config = dict(
    n_layer=14,
    head_dim=96,
    norm='layernorm',
    init_std_o=0.0349,
    lr=0.00077,
    lr_head=0.0069,
    doc_mask=True,
    train_tokens=902600000,
    dataset='wikipedia_en',
)
MLP neurons of a small language model. Each row is named by its layer, matrix (up: input weights) and neuron, and shows model dimensions 128-255. Each number is 128 + 32 x the weight over its row's rms, rounded and kept within 0 to 255. Numbers have three digits each.
A block is one neuron, or neurons of one layer that tend to fire together. Before each block is what it responds to, as a language model described it from the Wikipedia text at the highest values.

Words right before an upcoming bare verb, mostly infinitival to, plus modals and adverbs: ability to, could then, can, efficiently.
L10.up8:119124112150123125053080115112101123130173144108136044123082117104117085160154146108121109163131171146113157108095155110148197109111090107166124122117122149117144064147101100083129136106140128123169091136123089138168175087078131196103111123153099160129072153093096199106097106123141174139174155128113143116111136159137157122149153118143077136119133100170096134125134154160066062060082

Fires on "was" or "being" right after a person's name or pronoun in biographies (Dowie was linked, later being named), and on table-cell spaces and digits (| 10 |, 1990–91).
L10.up862:102120126189140148114158101150130065108082097176125109157122127147117140078058130195096139146094149112125138113148092085132155125058111106131088192089110169105130150113113080111147174133114136138142091118104117092170153182089112155117074052129163161142156125195105132122094124120201124142137138191107146193127159085186133109101166052172177106130139145097087134170147087096121124087147

Word-start pieces re/Re/Co (rebuilt, reliable, Reese, Cox) and status/time adverbs after was/is/are, such as currently, formerly, afterwards.
L4.up232:092132099111158147122165111196183069128104121123128089116117113081151101121152143111164113114083156184113154127133132079086135124155099136119120099124086086118127078091129117141103143105118134154103141101081128108164159106143073137081131134105141127099078121158186076119147115148134100090158155181085131046125132204111102101079134137114096120142074160126171152127171117186115042100093
L4.up650:120119128129157138106106104124092117185166182109107121152124111133099113100143130125167056148137129183134158180109129115099187097131080058113117092125134137100074135130133127083054137077156108117156118094097133103180129158135093095104139122097125147069165100141140127151120072158154088115174127137137135155171126152140125118175124130103098133032152122095176109145084110098088105135132
L4.up1417:126109093116099122129111108122063080151138168173099112139184124134160082148100095166165123128122107178125142107153167117091111063118075081161165132099116061041091135145128075107117138133174153115115148175148155143168095085165161119132178120155118167113085119104158132134135115116132109110109150154098113122120095154180063125146116109109086111107148124148188107125119113163140133177132
L4.up1525:117141128167094152082132107134152129121059143142115133108178156102169079113178168130105097119160109142133126113087092154078068098138154066173134122174132177120100130154115139133082113103089133086154114113137096099133094072109072153147200104148117142128106147091110151147149095148168150156170126103140163155131123140103147108099112154091117175198024136154141128147105145143088090127087

Sentence adverbs and modifiers right after was/is/had/who or a comma, before the predicate, such as previously, originally, also, often.
L3.up119:131145141126098127061131106106097166079090168092143139129085128128172154091150171179144134134082094128132121096116106189105126094124123166140119130170145123061110128145114091124132156145136126118101127177154130120149158084121153101145160174119147123089168146151110150153121109133165148139142147100176118137112112062124183128098162137091131136087181083136165162127154105113119135218103
L3.up148:120114125123173151095109122085072138130062164092064131133163122124189082121120109156094106146132121143167151120130173207137117113107049089105114117159119184088154102147138060097147109062092123073093109142197178090146134103081162089121231119096132149141120163130155136093147117108129112129134127039092154154118138059119110096142144108073149109092104093144186131139140106094114122153150
L3.up238:119089112125155167125125126123094130122118132167125134128169120132216147111143136192159109131154174099131135126135082151177113057132078163141075137166098147141117144133100089136103113090141159157166180198104105136108102201092133104097149095146135117229155167137147136119145044135162143143159106107093108143162106129165182116104082096145122151054093084185150040111114147093148125096153
L3.up287:116124127130162116104123083133023026118041129108143168125123141109158108106097083143110112127160113105178119128144135122146159131147121112118112145128103160107149133138148127072136134145156160132151127116116141104131155073076174080163167114145119133119120167150136071120122076106160164118160100129066121131145185115127164158164186124175112156088120160122142110139136131145156140095162
L3.up450:117111129142112175096148128157083113074148166106097098084087072112194089125069147125151131138136102145166176107113181191181157072137098101120141136066123145056123139126048050104098126102122128115123199141191234096168171181133180116153187119123127127106145125159110116123140144111109119179106101183110135110152160056118153112170113127096149105107154127122212089128132103137156128137109
L3.up460:158159141159164168131103162130153170174081134098143209126091155132149125101110133097151152123114186071137059135145110076123156107102141070106137139112130152103121135141154144090148135104146084135115141166144164146102177110148164075102105149142139107090132118101159109128144120152153161108112137000117182088129119081148139089082090143082071143095142120133117099121162091129103125248133
L3.up507:125137128118134144102099101116153137115100169106093092125123136131145189115139168115105105170127115145106087150187154133151099062151073074102160106202146200106160121122141065108088113103081207100144165059121210121168029070056178132151141191134187140155163150106145185127127122126119132120143054138115149145094114080137106089131147101094162106092153126145143115145118104171138135139160
L3.up766:110132128084159094156116109080108161097112121105130104164078108132170135106099109190104070156088155156158131130115124093092149128126080122132140146079100141132049121124102130041106055123141140163070177210117190083105114171092152136131137139109076136140156171145113124055140123130198145125146151136140099147086116068110128136151104099165153167130114109105178145157145092189183143212156
L3.up780:129129146118147128035119137110117140164080137197111156165082140133187153099120107117169091122155131102102141155079112124099044116136097081143032103171137194102104132164153136193157109131100070103145140069195123092120144096089113085132138069097143161153118144142132125144148153115131106142131113071149108177143136074132158071128086098103085147089106123102153097160114141116112124117143
L3.up904:135111163130089177049094067089084045096140142101035133116061117129151111211096053095138110141126067179150151136172113166080138127107117167138124125092123145123135110120139137107111114098136088159214137111173147094104153139133145114123182113151132110113110146138121153133123110117175111175140187069115099109153133115130112144134135124111107109121145061192170120161146128088116143093123
L3.up1029:142143168131120114154137099105137115077161103181122028105114093123130050111130097125095128107097064154146174141139080196089116106090091088178176107158126127057158065129134098038132152118053056114129133187147175105163092180126138114161173123132106169121127101086122153140119062136099118168111236076071116146081093070124137170120122114097117130160093076124168168129157115151139097179122
L3.up1070:140104111118145126142119056096106136133168184132175123157144116125146072097095142095064101132129114164106117127109159154178175109096074089142139105192161138128101103150115071075141085114114156101108161135111132068168107117095104199125152100151121163154153118135215135150113116094154140158170161101104180120144137142148083103182124127107138108115175221167132128120149118163159120143128
L3.up1319:127148143102083109209129110140106161193156081194117015131138096115147078081086091146123104141114120131167133116106172149151159139108076096151147111055171127029116076111135109137114077092117144144155148176156179085125091164143111190113137119127137141111147095096091108118144096131088112157123131135104148099108165089098162156118087111155101105158095103111150135099152119157104102128068
L3.up1425:115128153109178106095116101071078091066128147110110128133165094120091086081126071117177112118147134082150120142098151151053156125126107168132134117170141156081121117097138125122120061093124118070139151162160182116156112095127191114128152159122157111120143141070111113122127067089171132200141164089094123149133093080106134143131126147088132107193089079111153153128113115099114128102130
L3.up1433:128115144108171111126093097122151154145138128183119083122133110131071202166123072131148070129071173121139138139118102117141127127158099138123145111107152128133154154119153106075146146148115107114105116086132107142118144192093161161105144117107149129173102134131168156123122153124132093144165134137078135076173111127152112112112157127098132104124155156083127100129108110135117114103171
L3.up1465:124142148130129102175194126143154146149127102177156061128100132111115063097081009120140109134101099055155158152107170167089090142110085112166147134162109194027143083118124046177135167134097165106131139171147133148176121110117087126178169115102153123166119078095107118130087095144080145138144171120071114164086145088073132148166096136131128160174129141118165156138152112084112119102124

Column-header words in markdown-style Wikipedia tables, mostly Votes after Candidate in election results, also Score, Length, Weight, L, %.
L4.up824:120098130141128121156110116126134108158083124172133173132183089086143156118164088150150077132135180107133098098166108069155112122167070099089093158155097186125099159145122144103102136112145157130140133108133055095135134189096087168154101094116145126115086133099139133144149119165120230080141167161088090109117144088126112091137128052149103182117128143104148141222121145104136134127090
L4.up1037:107160136105148159040079146131057096088114141115140109126145122123210069113120096177113092107106180080150130127163107112162075062140096126103169139156133172141153134151129105107126108107144160135136106132144093102157065158147188133103130090105104137197136107131099132116146132127108147115149182143152119084104134165085059144160155116110103202128135102166082164151120154121119177104155
L4.up1056:126126137118099110118104123103167111070060172118143112135175079132182163177126172181175073106110157179099113127145106158131155111140114104171123136143132122117135132166136071099106149094143175094112120117175123091141046112101115137190107150127142124203062138076119161146121109125122175128156150130088120113158121110170085127124104065115115166103185151108154086201115134165116154158143
L4.up1519:112080114141159123157165107113171144116081168114124165119147072100194164095169098152146077135130157198109113132107143121158152095119187116200083118165139094063132064147098087112217127108139147120086114122217072119156059103093091129210162172116164121174144124089120214113115129121113182130143158133096106131116100129148107087114107128129096152114125156136145122130144117110114132143160

First word of field labels, headers and section titles in infoboxes and tables, e.g. Succeeded by, List of, Pts, Website, Democratic hold.
L3.up10:166142139157083113110129110117094182122093105118139109126120147125194140084153086155103136113125194114199170168142102152090130174154084121135110106096100142120144087124123117080149167081081091084068182122151099129130148129120134080109066203162145094092136138129147116095115152093107106110126141128058110116161185154118184133141101119179081143133094169111136145119120108118141128125142
L3.up311:127154120144114128132112142155082145194155113136097153119082161109122142155141158130099149092079194067139135153117104141074104151164158130105135148156141169202092116132131111101141116151097068107147103160195134101116103115115121160133132103114119129169052144146123086145155114154157109113105148143163101114067076081085172140118130028131086136139137160099117098139143143130146110117165
L3.up330:159100119061165116096088146102088172138122128104106034140187164135124113120108119160135157101095128102165136125130089072073122141114150173112148170181138212111107095148140151128160156103135145061104149121106188160128151169112172126162111144135159124119114100153183106182088174109145146090138099051131130166077100130175132142137183107123151140114111163167119141117115116115118115197099
L3.up391:141106198131135094121101159118117118087110150064062073099133086135122139086128046111198121114108186143116160131148111155119160129125128109136091193142128179163124078118156084098157141181148109082045110199164103128144114167137127076112097147124126108109088116139132097119140148147184158121122139057195065127092157093140149137100115124141138142112136102119229158145143100129141104195122
L3.up471:109115166070149132131118131133157143113083148083110108148120151158115087162168107225098119141142109123146141105150157145211146086113182128131105128095078161136109127112104124132155125191147092080155101119209145139180160179147094164130087140087147127149184108159123114132135084123119091150089153178123101090155167148127122169141126138096097143135144143096106157144103126127095087119107
L3.up539:108114134124116125104128140113111156064083115124102126141144109118094146139115114116135125133099183097172143145133145132095114102124114055103085137126133120130136105161133130154104152089182088200046135177137151108115148157206146114130131104137117127084096120120130102127118113164136117159138120033173136141109142076059130164133125121093103130136164120163113140154156097135073107165145
L3.up736:128138107107080086065102131082095165130062173130139065100147105124088189132173091155143112147123172125101147114141080092126155080208115169136099105144150160142201144141137093091163116110133083127064120157190150138166093181055196148091108126077136127161074144114156069121144163159133106109133163077186105161137097133102161127134098137096107139071164150084101095152143136142144117213134
L3.up802:122110117154175145075168126132160132152048109182131106134071151120109073147119130106139124098140176096120116121142107140092040133146094133112125132161100141063135142110127133110128084092137128130138098119146132094120163118146080196135139130145151120147104144110116037113137170139149153120147102116084091097109128192132146101174116039084135127121124155146091128141093107108118101122125
L3.up875:149130162113152185130103116111107134105113119154078091133124162151118142134091138207131104140126069117149094119107134153108139063148126086140121151140112255124156077123137095063124130092072142057092132100083125111136130159067128065149162078127136107114098064122106114141128173120175136122162138104171108055095181113087118117107132094144087107100096143156094087130166103133136148174114
L3.up898:131094091099161127115125150143053088172096122133151097151109108134175135098100126169174065166090190101125147137099098087157115092139057149130053174133138204103099097149142117098148072110097126141079113132142080092088159167115097117175154179175114187199129129166105121165165139168130164103142141144111128101138186141136193118094178058070168180147112130128200067190158121169154130089147
L3.up925:149113163160169088143097143125104012078142156135087084125070054139184148162105119121126105132145162168200118139175080202127163114094160119153074219156185141155124120129135072118148155199112063083132111148210071142130104194085138076132124138146135169172116102114142121094123044113160171110127092168186102139046106088125150154148108106087063091164111116111153118134134147120129140128123
L3.up940:136109148149180142029117120116085122182107129204090107102157131134135093136113112158129087132147179067174157157169092167123114051102073096094057140159162147114109106108123141131093093096096182125076119190128128164119145225129135168150087097137150124154150125130125103154155039139137144178136154122113141158125126057119117161121125107073085107118098071070161129113134131099152155192108
L3.up1049:142104138113146111124135135179079095099151174123059076101053112114166100111125065188150134168116180080138159145141110162143124067158147156124098167130185159160124129117101108098156170144109083103089102183131069161108114212130140096104114135131127155181119058138101152130110157166177142139119100122163081136072128090108174165114127106103080076148104112124162144150179106121091123187140
L3.up1190:144122133147189135079103133052104172168039128144087057158164137110127176123099175103136102113109100172175091131130089136096140114104107150116052183187159177130140091120112108107166165145071063081090096085128128071145091154090171146141191136129134124163056178121148070137132204119144165167131177095140100108102124119129104117104092115149115085127090152093082101119138121122123117147120
L3.up1348:174143147152070119132069137095116131140134185108127122182090134151135138196192109130107056102084118084136139144133132138091116104144114164097091132131146164106102125099084160129112181075081113097069115137169102170052139188130116127138061111151120110168044128076133122149134100124154142115096165149184114094074151084107121156125120087182072145140166183121117090209169131149150099118121
L3.up1378:136079119115180130082134118172118060086133105121138083119136142104149069131084094125171133158139190089144141115095107162099099098114051136112113140167136116182155110140121130065155168078057129136210134116081103160134117137123123074110129088135171149167109140135103066151121181148093138092134125203075139155143210223124099105133140102185129089102116155161146093139108120114084091123124